config = dict(
    n_kv_head=6,
    d_mlp=1024,
    vocab_size=2048,
    norm='layernorm',
    parallel_block=False,
    init='orth',
    init_std_down=0.0,
    decay_fraction=0.633,
    doc_mask=True,
)
MLP neurons of a small language model. Each row is named by its layer, matrix (up: input weights; down: output weights) and neuron, and shows model dimensions 64-191. Each number is 128 + 24 x the weight over its row's rms, rounded and kept within 0 to 255.
Before each neuron's rows, "fires after" lists the tokens most often just before its 100 highest values on Wikipedia text that the model never trained on.

fires after: " C", " c", " ", "ac", " p"
L6.up166 [101 143 157 112 110 113 154 145 138 108 147 168 123 116 126 117 156 128 121  99 113  76 107 130 148 101 122 108  87 128 141 117  92  88  67  97  96 175 146 103 168 148 123 127 145 127 127 146 131 125 100 102 106 149 123 174 133 131 131 143 124 119 149 134 132 116 121 138 140 137 105 139 111 145 141 130 169 108 104 133 162 111 165 101 129  89 119  49 112 148 145 142 155 125 113 103  90 197 126 128 123 140 156  83 148 139  95 130 146 138 110 140 177 133 140 162 156 118 133 134 111 137 100 118 110 176 161 125]
L6.down166 [144 135 118 123 162 137 158 111 173 134 101 157 135 117 117 141 116  69 129 175 137 169 138 141 145 102 112 179 129 160 154 141 132 136 161 121 105 106 114 125 139 135 152 138 128 152 162 151 124 154 136 123 158 113 126 102 165  83 134 140 133 165 129 127  85 158  97 107  85 144 121 138  89  88 166 146 116 105 173 143 139 168 117 132 144 180 130 145 146  86 153  84 125 110 118 111 101  98 110 144 135 140 102 124 102 136 128 180 141 115 102 100 140 168 144 138  83 156 132 149 129  98 158 112 127 131 179 110]

fires after: " C", " c", " Con", "C", " Port"
L4.up559 [ 78 138 108 121 108 116 108  94 109 143 125 120 100 141 125 110 169 105  88 115 149 123 139 145 133  96 107 133 150 111 151 116  93 118 109 113 148 140 150 108 166 144 119 147 151 166 126 164 153  88 122 146 112 117 125 129 148 176 126 150 122 130 124 154 114 123 153  84 131  97 126 140 122 139 134 150 109 133 113 131 159  69 154 169 124 102 137 102 147 124 158 107 124 121 109 166 125 112 131 120  82 104 116 134 109 147 104  86 118 114 120 109 146 115 171 150 106 111 133  99 110 156 116  98 131 128 159 149]
L4.down559 [111  87 120 121 134 147 118 134 101  79 131 121 147 113 144 154 137  60 135 184 180 166  95 169 121 146 113 116 112  76 172 122 126 159 115 128 157 115 101 102 102 126 114 130 132 138 103 141 133 107 128 147  92 152 130 139 126  84 117  95 159 121 167  91 119 154 140 176 100 144 143 137 125 143 162 157 124 125 149 130 162 145 125 134 117 158 106 119 113 109 134 138 133 134 140 181 152 151 130 131 140 138 104 143 102 158 114 150 115 104 126 129  83 122 141 132 180 125 143 119 128 118 114  77 145 166 131 112]

fires after: " l", "ach", "ell", " bro", "ish", " S"
L4.up125 [119 134 164 104 124 134 120 101 130 142 171 109 119  97 152 101 153 119  96  91 121  78 137 129  98 144 153  84 129 132 127 126  78 104 116  84 142 154 111 123 111 105 121 120 134 119 138  92 123 113 158 140 122 121 144 134 126 110 143 125 104 108 166 113 132 123 128 150 117 107 155  69 139  76 175 137 109 107 100 180 112 132 142  99 106 144  82 108 116 149 106  94 129  84 147  90 122 116 140 184 110 111 140 125 162 110 101 117 134 144 183 103 190 129 121 127 133 150 158 150 114 110  94 131 114 145  79 153]
L4.down125 [106 157  97 154 166 128 113 137 161 135 125 114 124 115 107 138 102 130 117 129 130 116 155 114 118 165 141 140 129  96 154 114 119 124 149 144 170 141 156 151 125 128  87 129 146 129 118 160 166 131 155  94 116 141 101 118 140 157 112 110 169 141 136 153 116 128 173 103 177 152 106 113 147 164 136  82  84 121 146  99 141  86 133 112  95 150 147 123 167 130 110 157  90 104 134  98 164 156 120 102 127 135 155 102 166 156  91 156  99 132 122 151  89 140 117 126 154 106 125 120 107 165 107 108 126  60 119 190]

fires after: " cont", " t", " comp", " D", "st", " cl"
L4.up103 [141  88  61  77 120 144 123 137 131  81 142  93 187 115 150 159 108  83 125 127 139 132 141 141 158 113 157 128 119 136 137 157 111 157 116 108  84 123 101  96 159 141 119 118  74 132 143 141 125 126  98 162 161 119 151 157 153 107 105  97 148 114 161 145 142 135 130  86 127 137  79 123 127 153 122 118 114 158 161 148 145 134  97 154 119 126 122 142 127 171 116 107 140 141 118 128 107 158 120 165 117 166 161 150 111 120 107  87 143 157 111 113 119 159 120 142 101 125 149 164 158 113 151 139 162  99 131 145]
L4.down103 [134  90 212 173 126 126 186 119 105 141 139 105  90 145 115 112 147 143 146 139 118 132 148 143 125 160 118 160 130 156 117 156  97 103 129 142 127 156 154 126  85 117 143 121 130 122 143 126 119 149 165 156 133  92 148 102 100 147 144 155  95 122 123  87 119 171  99 195 164 147 111 101 131 145  97 113 150 148 119 133 160 123 153 115 155 129 168 105 134 126 122 143 121 114 168 146 133 122 113 126 115  95 135 120 144 125 157  90 180  97 135 128 147 113 147 154 153 102 124 117  95 108  93 149 118 120 131 145]

fires after: " to", " would", " were"
L15.up391 [139 114 130  77 129 116 124 166 128 101 104 107 110 105 144 112 124 176 125 127  95  91 127  91 140 127 146 127 125  72  83 146 137 127 115 126 113 129 126 152 152 145 125 121 108 105 141 134 109  85 148 123 114 161 156 104  65 153 139  91 132 154  99  67 168 161 129 121 157 133 125 177 155 180 139 151 130  96 139 128 141  90 167 123  96 114 129  72 134 104 127  98 153 150 138  90 129 146 116 130 135  94 147  91 185 171 135 113 139 155 102 109 163 129  98  98 155 130 131  89 181  88 118 149 102 120 109 159]
L15.down391 [129 123  85 162 151 126 145 142  94 138 133 134 148 135 129  94 116 115  87 122  74 139 143 142 118 131 143 156 135  98 103 106 164 124 123 135 106 134 115 144 130 161 145 140 112 116 150  89 115 145 138 138 135 130 130 142 111 121 135  99 128 107 118 151 137 155 132 140 166 129  95 139 150 122 121 143  84 100 128 152 118 108 132 182 150 101 126 102 154 140 105 120  90 119  80  37 136 143 137 148 106  95  96 141 154 143 118  84 111 143 153 111 129 148 114 125 110 132 143 130 164 118 128 131 119 119 109 112]

fires after: " was", " to", " can", " are", " is", ","
L11.up311 [ 94 169 111 158 157 112 111 110 182 135 117 120 144 144 113 117  68 153 176 118 159 166 128  75 104 136  82 130 104 136 113 148 170 113 103 117 116 132 117 127 132 151 106 145 130  60 144 135 108 147 137 119 170 185 117 127 131 121 123  98 122 130 116 117 158 104  93 137 115 150  79 146 123 119 127 169 137 139  98 159 136 160 113 130 134 140 121 106 149 129 124 100 135 120 130 100 102 183 171 147 112  54 133 120 128 133 135 117  91 155  99  98 120 124 105 125 126 101 128  88 121 112 167 121 112 129 159 137]
L11.down311 [137  96 140 118 166 100 132 160  84  97 111  82 127 139 172 115 124  98 138  80 108 105 107 118 118 160 147 133 125 114 161 144 118 121 106 148 150 115 180 127  83 140 149 133 124  89 107 109 136 137 118 146 136 106 123 155  96 156 132 121 128 143 145 151 122 146 137  92 164 113 137 129 129 113 131 116 130  81 125 166 119 115 182 148 156 115 122 132 121 141 158 135 100 145 116  85 144 179 153 121 142 141  98 123 117 154 132 120  80  97 116 122 129 108 115 131 125 114 150 173 140 130 101 104  77 118 130 160]

fires after: " L", " l", " H", " cl", " d", " D"
L4.up8 [150 134  89 138 138  85 113 155 152 104 129 124 137  89 153 128 150 129 116 170 121 139 163 114 145 134 113 111 115 135 111 133 153  97 157 163  89 112 120  88 149 157 147  65 139 103 114 133 116 134 183  96 139 101 129 128 105 123 145  68 141 153 137 152 124 167 160 125 146 104 112 145 139 142 134 132 118 182 122 158 120 129 105 129 147 122 113 141 117  98 124 162 149  88 150 151  93 163 148 181 152  85 145 108  97 114 119 126 163 125 143 101 113 161 126 118 120 140 195 156 136  87 121 109 117 100 110 106]
L4.down8 [147 116  87 150 148  80 116 118 151 129 148 106 111 159 151 123 127 114 114 139  87 123 131 129 111 148 157 139 133 153 149 141  83 138 135 154 177 136 115 107  97 144 168 155 135  79 161 146 145 106 146 151 159 143 115 147 136 149 110 147  98 139 119 123 122 138 113 116 138 129  95 138 153 136 153 167 112 128 113 129 152 136 102 154 136 147  91 107 117 119 135 107 118 125 157 124 139 122 107 104 159  91 103 148 125 139 112 100 163 142 112 132 110 100 114  85 141 120 181 118  98 117  76 119 128 133 125 153]

fires after: " A", "A", " T", " O", "I", " E"
L6.up355 [128 104 171 123 115 153 116 131 129 143 133 133 140 135 170 140 102  98 161 164 183 148 140 128 141  67 122 147 103 137 155 162 150 116 100 100 127 148 162 127 155 131 141 154 119 138  99 104 133 153 145 160 113 114 122 160  96 112 137  97 105 106 124 140  89 135 113 121 123 146 107 118 131 158 151 129 158 120 134 153 158 160 134 106 149  99 140 160 114 147 168 139 104 131  73 138  66 140 156  95 146 145 147 111 148  73 114 122 148 111 129 140 177 136 132 176  73  53 129 127 140  80  97 113 164  96 142  90]
L6.down355 [121 131 133 141 131 119 134 160  97 128 119 108  92 166 113 119 147 131 126 103 141  72 119 160 130 110 118 121 158 153 129 150 112 194 131 113 155  75 182 137 124 145 143 132 137 128 129 107  91 158 159 114 151 128 112 137 120 176 135  93 115 114 104 129 143 106  87 101 144 149 109 141 140 144 148 153 124 134 172 136 122 116 139 139 128 158 117 114 123 156 148 130 133 112  77 127 121 159 132 125 104 144 157 151 155 106 104 142 150 139 127 101 135 154 147 113 131 132 129  83  77 116 119  90 100 127 157 126]

fires after: " t", " (", " w", "\n", " e", " c"
L10.up245 [114 119 123 128 135 151 127 142 140 135 143 141 152 123 159 133 108 120 147 122 147 111 138  91  82 111 158  98 147 148 164 111  96 115 141 158 111 171 145  84 141 128 101 115 120  95 100 120 133 144 114  98 125 159 114 132 115 138 128 108  93 185  89 109 142 113 100 116 106 129 108 135 136 130 139 120 123  96 132 103  95  94 117 112 156 138 111 100 152 151 138 136 136 123 111 145 158 135 120  95 162 102 114 152 129 125 115  97 114 115 137 145 154 107 114 135 146 156 131 124 115  90 130 142 156 154 131 147]
L10.down245 [136 118 124 123 123 104 114 146 118 137 140 133 128 117 137  91  96 157 122 123 134 141 127 143 127 112 128 126 115 129 147  93 148 122 116  84 138  82 140 186 121 131  99 157 153 123 182 155 153 118 126 131 103  90 103 130 122 152 109 123 153 112  93 129 111 111  97 158 146 146 152 127 130 107 105 110 154 133 160  86 146 129 138 159 147 135 159 113  76  81 102 102 120 136 141 122  90 114 108 118 116 152 125 133 183 156 139 126 124  97 164 118 125 115 149 158 137 145 146 170 145 151 117 103 183  75 132 117]

fires after: "r", "e", "le", "pe", " se", "er"
L4.up659 [144 134 117 124 168 120  83 106 144 113  87 111 142 130 112 122 143 161 161 144 111 113 130 110 149 132 174 106 143 144 123 122  71 133  92  93  77 138 113 118 125 135 127 150 140 131 159 151 136  99 150 127 105 162 132 167 121 122 127 143 132 122 124 152  92 138  95 123 140 120 112 137 161 147 151 122 122 164 158 110 122 118 125 126 176 114  86 130 195 138 108  95 135 136 113 155 121 108 115 105  96 137  88 147 127 164 102 103 100 155 162 137 166 138 145 100 108  83 144 117 114 107 125 123 172 116 128  99]
L4.down659 [129 105 148 142 146 112 135 154 118 136 144 142 154  95  96 152 131 116 158 118  85 100 138 120 163 147 113 120 159 131 139 148 105 112 125 142 142 154  93 119  88  99 153  98 161 127 141 145 124 134  99 104 156 146 116 142 127 138 151 103 155 110 178 114 152 145 119 129 131 135 135 117 178 126 101 126 121 152 125 129 117 113  95  92 144 163 144 101 110 101 140 139 100 125 142  74 130 120 105 170 123 111 162 135 146 132 109 134 125 163 143 117 135 122  99 127 106 114 154 135 146 150 163 181 142 154  94 164]

fires after: " to", " would", " not"
L15.up703 [139 104 128  93 170 104 115 138 135 138 126 124 125 154 139  72  97 133 175 123 112 137 142 137 100 150 117 154 128 122 131 162 162 121 116 117 109 139 109  95 116 132 109 153 120  68 139 105 161 107 159 131 143 103 186 147 133 149  91 101 169 131  99 114 130 127 113 114  71 123 103 145 132 180 134 131 119 115  97 180 135 118 130 120 154 152 121  95 123 118 120 104  75 111 104 115 125  99 126 152 174 121  92 105 178 187 140 128 131 154 103 155 114 125 117 138 108 120 152 116 100 122 143 131 126 109 106 112]
L15.down703 [145 164 142 147 159 113 116 115 154 102 150 107 140 120 112 116 127 107 104 146 129 146 143  71  85 121 102 155 130 102 133 138 153 151 130 151 149 141 137  85 106 178 134  95 109 143 106 147 173 111 148 118 117 147 155  99 105 142 118 159  92 131 140 138 146 152 112 169 105 135 117 117 153 108 192 133 121 117  91 134 104 143 127 113 156 167 134 159 133  86 106  47 124 139 148 118 136 106 104 122 120 104 113 138 145 154 132  93 165 141 116 145 152 137  70 162 166 166 128 140  97 113 139 157  99 111 152  81]

fires after: " l", " d", "L", "i", " ", " L"
L4.up526 [112 142 127 138 169 113 167 113 124 127 126 159 140 150 131 113 138  83  96  90 159 102 185 142 120  81 134 143 108 132 107 125 156 104  96 117 111 108 120 120 152 149 119 132 123 114 142 126  94 141 125 139 131  42 100 138 164 122 119 101 125 137 110 110 125 105 169  97 110 134 122 167 133 163 157 113 141 133  73 129 188 130 163 152 130 169 141 130 140  97 139 143 119 132 134 128 140 125 124 132 118 143 147 129 118 194 148 162 133  90 132 103  95 147 105 128 140  74 133  99 136 126 131 116 131 138 119 136]
L4.down526 [143 120 132 147 104 101 132 113 138 157  92 134  99 122 114 136 103 141  76 103 125 112 126 147 125 119 140  87 101 123 154 130  99 107 142 201 184  98 129 115 104 138  98 126 128 123 137 124 170 106 146 116 102 141 163 114 102 138 117 167 124 126 106 141 155  44 112 115 143 106  99 179 141 142 155 100 144 100 122 160 114 151 129 160 126 115 146 120 125 116 110 109 159 114  84 144 168 111 126 150 151 116 125 110 118 136 173  94 157  80 114  80 126 161 114 140 129  78 108 110 135 134 132 131 125 134 149 165]

fires after: " a", " T", " G", " g", " E", " H"
L6.up890 [ 85  91 146 103 131 147 104 132 107 118 132 123 126 177 160 147 169 156 126 117 155 113 132 155 119  89 152 171 105 159 147 118 132 115  99 173 116 111 133 104 121 120 109 148  99 141 130 112 161 123 148 136 141 117  99  84 100 112 150 100 118 135 109 116 119 111 158 154 106 117  50 156  98 128 157 101 141 107 102 149 146 120 148  99 187 132 142 113 140  85 174 158 108 114  98 128  90 124 161 147 146  85 115 130 155 111 162 129 125 146 106 103 124 103 114 120 174 109 138 122  81 116 108 152 135  99  92 145]
L6.down890 [149 154 157 150 113 144 190 100 132 111 142 150 139 125 104 140 135 138 123 132  84  89  99 179 125 116 127  92 138 145 144 107 101 150 113 120 153 136 148 108 130 133 102 126 114 144 127 155  86 136 139 154 144 185 169 120 127 127 119 115 100 133  97 151 125  97 150 116 127 127 132 149 116 162 143 135 109 149 129 135 112 124  96 143 152 105  90 175 121 141 101 119  96 142 109 114 153 111 137 193 125 114 148 137 138 127 117 131 134 141 138 141 141 118 128 111 119  88  59  81 134 132 144 164 120 172 127 157]

fires after: " g", " b", " G", "ar"
L4.up876 [123 131 126 117 110 162 129 117  95 137 158 157 102 107 195 149 158 104 121 117 152 141 117 159 145 138 140 140 120 143 169 124 138 120 144 137 129 130 118 109  85  94 158 122 142 114 137  33 129 146 151 139 148 107 130 133 130 118 113 142 138 143 119 162  88 145 128 118 116 119 116 135 115 136 139 168 109 117  94 150 145 122  95 127 163 128  99 130 135 148 109 135  72 121 127  86 150 108  86 147 103  99 127 102  77 146  99 104 148 190 106 106 157  88 106  92  91  86 120 140 168 106 111 108 120 113 145 119]
L4.down876 [ 85 118 147 116 135 113 129 143 168  73 120 133 145 105 118 109 129 142 107 156 143 116 139 144 136 173 135  98  75 102  48 122 127 116  93 129  95 118  87 141 169 113 136 145 101 144 128 167 151 131 133 130 109 135 111 105 136 128 150 139 103 141 140 129 148 135 157 126 154 124 140  99 151 121  86 105 148 138 139 101 132 146 145 132 121  92 148 144 139 110  83 144 144 159 119 125 146 148 142  98 129 122  76 149 147 121 147 108 130 125 133 120 126 162 141 178 162 156 119 113 115 145 119 140 123 125 132 128]

fires after: "\n", "ap", "ak", "ath"
L4.up808 [ 76 146 131 150  81 110  72 118 128 101 120 130 131 168 127 117 152 143 170 107 134 159 152 146 137 141 111 111 158 136 159  94 114  87  93  99 126 103 112 121 132 172 100 117 137  92 134  97 129 139 124 137 109 107 145 114 153  82 107 153  98 181 147 116 110 142 105 152 136 160 139 113 122 132  99 162 137 153 154 133 109 126 118 146 156 129 101 139 133 143 119 167 117 112 159 165 120 121 115 108 100 123 129 100 146 138 151 140 143 137 125 118 150 106 133 140 183 104 124 152 160 150  96 137 125 123 144  98]
L4.down808 [142 129 136 125  92 153 100 147 101 132 109 117 149 154 145 156 118 165 139 132 157 124 133 114 117 104 141 153 117 126 128 116 102 133 154  92  92  82 107 107 123 169 128 146 120 102 120 143 119 163 137 106 119 174 143 154 103  91 102 160 135 133 145  83 106 136  96 146 118  88 175 177 128 113 127 170 120 121 125 121 121  98 125 127 160 121 139 178 166 111 104 132  88 107 149 124 131 137 122 124 117 152 105 135 153 140 156 176 173 122 125 120 131  90 150 139 129 176 151 128 116 130  94  97 177 185 174 137]

fires after: " S", "I", " I", "ix", "us", "A"
L4.up751 [128 138 184 126 162 196 166 144 125 119 177 130 122 121 135 174 148  83 101 155 135 138 134 112 106  96 137 121 147 129 125 136 130 124 132 127 121 132 155  67 138  87 124 145 132 123 134 110 143  83 113 101 147 129 111 108 112 121  89 130 115 150 126 114 100 114 124 134 130 128  76 138 103 197 128 160 118 121 126 157 122 149 174 145 150 129 108 143 126 105 145 152 120 155 155 104 118 178 152 122 155 138 149 169  97 136 134 154  90 127 142 135 141 105 167 149 110 110 167 148 125 112 130 127 107 134 116 103]
L4.down751 [114 152 117 135 141 146 154 177 127 114 114 139 140 152  84 124 128 119 147 131 143  99  81 131 119 150  92 102 142 144 108 157 139 127 143 126 174  84 124 141 132 101 127 109 159 158 136 132 133 133 115 114 115 121 101 149 152 101 123 145 116 119 140 113 117  84 120 105 141 184 159 100 154  87 113  99 143 130  61 146 136 122 161 110 132 121 111 133 127 130 135 164 187 138 110 146 136 168 139  95 164 150 108 149 117 116 100 104  84 157 119 106 115 137  93 109 118 135 136 138 147  92 151 146  83 110  86 120]

fires after: " C", " B", " F", "F", " he", " He"
L11.up476 [106 160 106 142 106 146 154 167 136 110 104 136 158 135 118 133 131 110 147 124 119 135 148 105 117 131 113 124  98 111 115 120  96 118  91 144 127 174 153 131 169 141 115 164 156 120 139 142  98 104 108 126 123 135 125 153 118 202  92 112  81 102 124 113  68 110 117 155 125  98 129 133 124  87 125 127 126 138 126 146 150 123 114 147 139 129 104  80 145 163 139 137  97 171 116 118 139 140 152 150 123 127 110 102 157 139 128  87  87 132 139 144 135 106 122 136 157 107 120 120 164 127 128 112 125 126 168 119]
L11.down476 [115 120 126 121 157 144 152 131 103 132 115  95  70 125 174 129 152 126 122 154 166 107 129 171 139 119 160 122 133 126 133 122 123  87 126 121 142  98  94 140  95 141 162 145 133 156 177 146 105 162 149 111 131 142 130 131 132 134 140 161 170  88 120 135 125 148 157 164 129 119 170 175 136 146 121 139 103  95 182 150 127 120 183 125 161 142 154  87 155 104 110 164 118  92 132 103 124 123 107 127 137 132 126 147 143 159 136 121 137 108 143  82  91 121 130  75 110 147 101  98  98 137 140 158 127 145 133 120]

fires after: " T", " Sc", " B", " F", " G", " V"
L11.up227 [104  91 125 131  90 135 111 123  61 134 135  85 194 100 111 111 138 121 148 141 138 122 131 125 126 114  98 168 123 146 161 108 117 109 122 123 130 181 149 146 149 145 122 161 164 154 137 107 123 151 161 130 119 121 141 155 113 150 100 121  68 125 130 134 145 103 126 152 135 115  97 156 143 111 154 140 131 134 155 118  98 175 108 165 143 140 112 116 158  96 147 176 104 127 152 126  81 176 150 115  87 102 129 168 112 160 106 115 129 126 150  87 115 112 100 136 125 101 122 142 101 100 147 100  92 115 121 126]
L11.down227 [114 114 146 133 126 148 157 142 157 131 118 101 141 123 109 114 130 158 136 134 127 132 124 167 120 166 115 135 135  67 115 151 118 125 120 115  83 146 114 152 133 113 112 102 119 123 110 182 135 146  96 118 136 125 150  80 108 126  85 185 127 161 110 120 154 171 123 125 107  90  83 175 151  76 111 106 152 130 158  87 130 163 131 121 161 110 122 126 168 133 139 137 170 112 137 144 111 106 141 139 119 147 133 149 121 127 133 110 155 103 123 103 163 129 123  82 115 144 123 132 100  94 137 144  71 118 153 135]

fires after: " B", " g", "re", " G", " b", "o"
L4.up657 [ 64 114 110 129 112 116 155  93 121 131 172 146 107  89 144 108 139 103 105 137 117 173 185 148 147 143 124 133  89 125 200 123 158 124 146 109 157 118 125 156 150 145 107 106 110 142 198 103  99 151 188 134 145 114 124  88  99 113  96  86 145 155 136 107 145 126 119 145 127 116 117 115  91 162 115 119 132 110 130 150 132 106 131 162 139 113 108 121 138 150 117 126 122  95 101 120 135 142 120 108  96  97 107 103 114 143 123 126 140 138 128  98 153 138 103 153 128 134 140  94 100  94 109 124 121 145 145 153]
L4.down657 [128 136 145 139 118 124 116 106 154 144 146 137 184 158 102 149 118 151 110 125 129 125 152 145 120 147 142 113 155 103 125 138  93 135 116 122  95 146 129 129 128 169  98 143 114 153 172 109 151 122 124 108 127 136 115 149 152 203 103 147 137 148 103 152 123 132 147 108 136 100 165 145 156 149 123 138 102 150 164  96 112 144  99 123 111 114 147 126 140 133 132 132 133 183 149 108 149 120 147 120 102 107 134 156  98 150 170 135  86 135 124 145 172 117 107 117 102 150 147 141 116 164 102 160 115 107 102 106]

fires after: " c", " G", " the", " comp", " ", " an"
L4.up1003 [160 125 107 142 148 170 129 125 146 133 180 132 124 102 144 112 121 144  68 151 107 105 124 130 136 141 107  99 140 127 162 134  99  95 114  85 120 140 131  87 129 146 137 138 122 178 138 130 145 118 112 119 165 160 128 132 127 136 156 117 106 127 126 122  95 130 136  87 120 102 119 150  86 140 147 152 152 107  79 147 114 115 105 111 164 128 153 109 125  82 133 150  83 139 147 101 118 118 115 148  88 144 100 127 173 136 152 150  95 132 111 114 127 137  78 137  96 134 185 107 183 128 126 136 125  99 139 148]
L4.down1003 [149 117 160 110  96  98 141 162 112 111 103  90 124 151 135 136 125 145 152 134 176 132 102 145 134 107 101  93  92 109 126 131 122 130  95  96 141 150 182 126 155 139 163 119  79 168 129 124 135 163 147 158 157 122  96 151 115 119 169 106 143 117 134 138  99 205 155 113 130 107 130 116 146 102 115 133 153 122 133 120 122 155 120 118 174 126 179 155 106 102  96 171 108 117 159 137 104 148 147 116 104  86 164 146  83 152 142 131 127 132 122 125 124 131 104 133 129  93 118 107 188 141 156 157 122 135 161 109]

fires after: " the", "ree", " c", " Reg", " C", " l"
L11.up615 [150 126  92 151 195 115 144 119 148 134 133 125 112  83 134 146  77 137 117 166 116  92 122 109 144 129 121 128 157  98 169 150 102  97 158 116 106 116 122 118 160 139 102 117 114 143 128 123 162 128 147 130 166 161 126 151 127 145  97  91 113 106  81 139 102 140 121  85 139 122  90 127 143  91 168 141 165  97  78 110 151 109 103 136 188 141 150 153 135 100 105 172  74 148 111 116 137 127 142 104 148 100 132  98 132 128 109 130  93 107 124 115 105 158 131 149 130 123 141 133 126 137  98 142 109  61 128 143]
L11.down615 [141 103 135 174 173 101 109 142 106 152 148 122  92 131 101 115  91 157 156 115 126 125 131 114 120 100 121 176 129 106  94 162 159 111 104 127 120 122 109 117 108 117 110 132 162 100 126 138 134 113 128 155 142  83  79 159 122 142  99 121 102 120 127 113 149 125 117 139 100 159 147  90 127 127 127 133 139 122  91 143 144 123 146  86 149 122 139 136  93 103 188 106 114 111 139 148 125 149 101 134  88  75  95 119 146 107 152 130 110 152 137 147 177 126  90 128 116 103 110  74 133 107 111 127 150 180 106 137]

fires after: " v", " w", "|", "–", " W", " Total"
L15.up118 [179 105 167  93 142 128 127  67 117 136 170 117 166 156 156 105 177 100 125 111 155 136 141  92 134 116 143 138 142 137 119 153 168 101 149 120 140 122 166 138 145 132 123 108 166 155 138  60 111  94 123 119 140  84  67 120 119 123 151 142  97 180  91 102 154 141 116 107 138 141 103 141 153 138 127 183 153 106 128 135 129 126 124 123 149 151 153 111 177 117 138 122 119 137 103 103 168 122 104 177 114 135 130 115  88 165 115  94 154  95 102 101 136 135 110 176 147  85 134 110 173 107 107  83 130 126 138 142]
L15.down118 [138 134 105 125 108 131 145  67 154 138 160 139 121 148 121 130 107 149 130 134 110 149 130 151 132 147 103  92 107  99 137  99 154 100 104 132 117 114 147 140 121 151 191 136 141 130 177 117 157 134 143 159 152  97 118 155 112 113 124 133 113 158 122 132 144 170  81 158  81 116 159 167 171  93 118 132 173 105 160  94 139 106 128 132 136 128 151 124 120 159 129 131 120 126 109 113 110 144 124 129 174 114 159 109 117 145 161  77 146 109 145 169 118 123 154 154 105 126 115 126 120 146 146 145 148 147  95 135]

fires after: " w", " W", "W", " back", " e", " Gre"
L4.up781 [134 132 151 186 145 164 113 101 114 126 147 127 141 142 156 127 143 113 112 154 172 159 144 111 149 140 140  90 133 161 118 129  96 113 143 139  82  87 141 110 137 120  86 135  87 115 122  74 103 173 110 100 121 133 158 127 112 151 139  88 114 167 117 121 116 131  96 134 129  99  99 132 162 165 131 111  91  99 123 135 103 111 166 132 132 131 105 112 157 141 131 129 127 109  77  87 130 162  96 161 137 122  93  94 163 131 159  85 139 108 109 125 133 141 107 167  99 111 160  93 111 101 127 126 123 126 131 146]
L4.down781 [112 159 104 138 163 108 102  94  92 126 115 152 140 174 132  93 145 138 129 156 144 118 114 113 139 122 114 147 158 133 137 106 104 107 145  93 113  93 134 181  94 125  87 123 173 126 134 102 108 137 119 121 178 120 104 103 109  83 151  68  88 136 141 123 125  77 141 120 148 118  85 142 125 133 122 136 108  95  91 136 120  91 175 102 131 133 122 123 172  95 139  81 114 145 133  90 107 125 119 149 145 121 147 165 120 125 148 131 166 129 140 134  96 149  90 166 141 108 149 122 152 178 124 113 154 165  93 112]

fires after: " l", " w", "l", " W", " L", "w"
L4.up836 [138 127 150 125 162 177 107  63 148 136 123 157 154 128 144 132 130 117 125 139 113 132 141 110 123 133 138 138 163 143 119 145 167 127 116 131 150 112 146 113 166 134 115 112 131 123 152 109  90 112 128 124 160 133 120 106 115  77  84 107 141 160 142  67  96 159 158 117  81  91 132 159 109 111 134 148 129 157 106 110 143 162 135  98 142 125  86 161 129 129 162 129 127 124  98 119 166 172 147 112 126 144 161 104 110 160 120 172 129 119  71  95 124 172 159 125 139 103 110 138 178 153 161 146 108 135 134 100]
L4.down836 [132 116 142 100  94 129 153 129 120 141 146 131  96 133 129  92 155 163 135 139 126  97 176 173 103 121  87 114 141 165 146 123 125 134 145 144 131  88  83 130 140 128 149 113 123 140 120 118 133 138 113 110 159 149  86  98 121 152 157 113 105 140 137 138 146  70 132 139 167 155 166 177 119 141 142 119 153 130 114 123 137 161 145 163 128  98 146 177  86 131 121 137 161 161 105 114 132  90 119 110 130 135 141 132 106 108 135 105 105 140 113 120 184 103 123 130  82  95 134  93 139 120 160 108 126  82 161 105]

fires after: " re", " t", "w", " p", " W"
L4.up730 [141 113 140 149 101 152 141 119 147 100 129 141 124  86 172 124 119 105  87 100 123 134 124 139 123  82 119 147 107 108 153 146  99 123 133 178 115 125 148 101 122 149 108 149 105  81 166 123 112 134 115 106 157 138 123 154  99 155  96 105 127 146 133 123 105 174 157 164 103  84 137 119 154 132 152 137  99 130 123 109 163 142 143 122 144 122 122 157 168 138 159 105  95 100 141 139 139 117 133 116 138 104 144 110 107 155 149 159 147 133 105 102 148 153 133 129 152  89 113 127 152 136 126 123  82 106 116 119]
L4.down730 [110 126 133 130 120 141 121 113 128 173 149  92 114 139 135 129 163 120  96  83 149 114 150 131  96 143 127  35 119 148 161 133 137 113 195 151 113 131  88 130 106 117 121 100 101 151 140 129 145 126 143 125 137 145 159 126  87 142 104 131 104 114 120  86 130 143 134  88 114 153 140 122 148 160 149 101 120 100  78 129 159 155 125 151 145  93 103 167 140 153 154 156 166 172  86 153 127 113 150 131 164 181 106 137 174 109 104  89  91 134 120 137 101 110 143  91 109 116 162 117 129 117 122 150 138 108 117 132]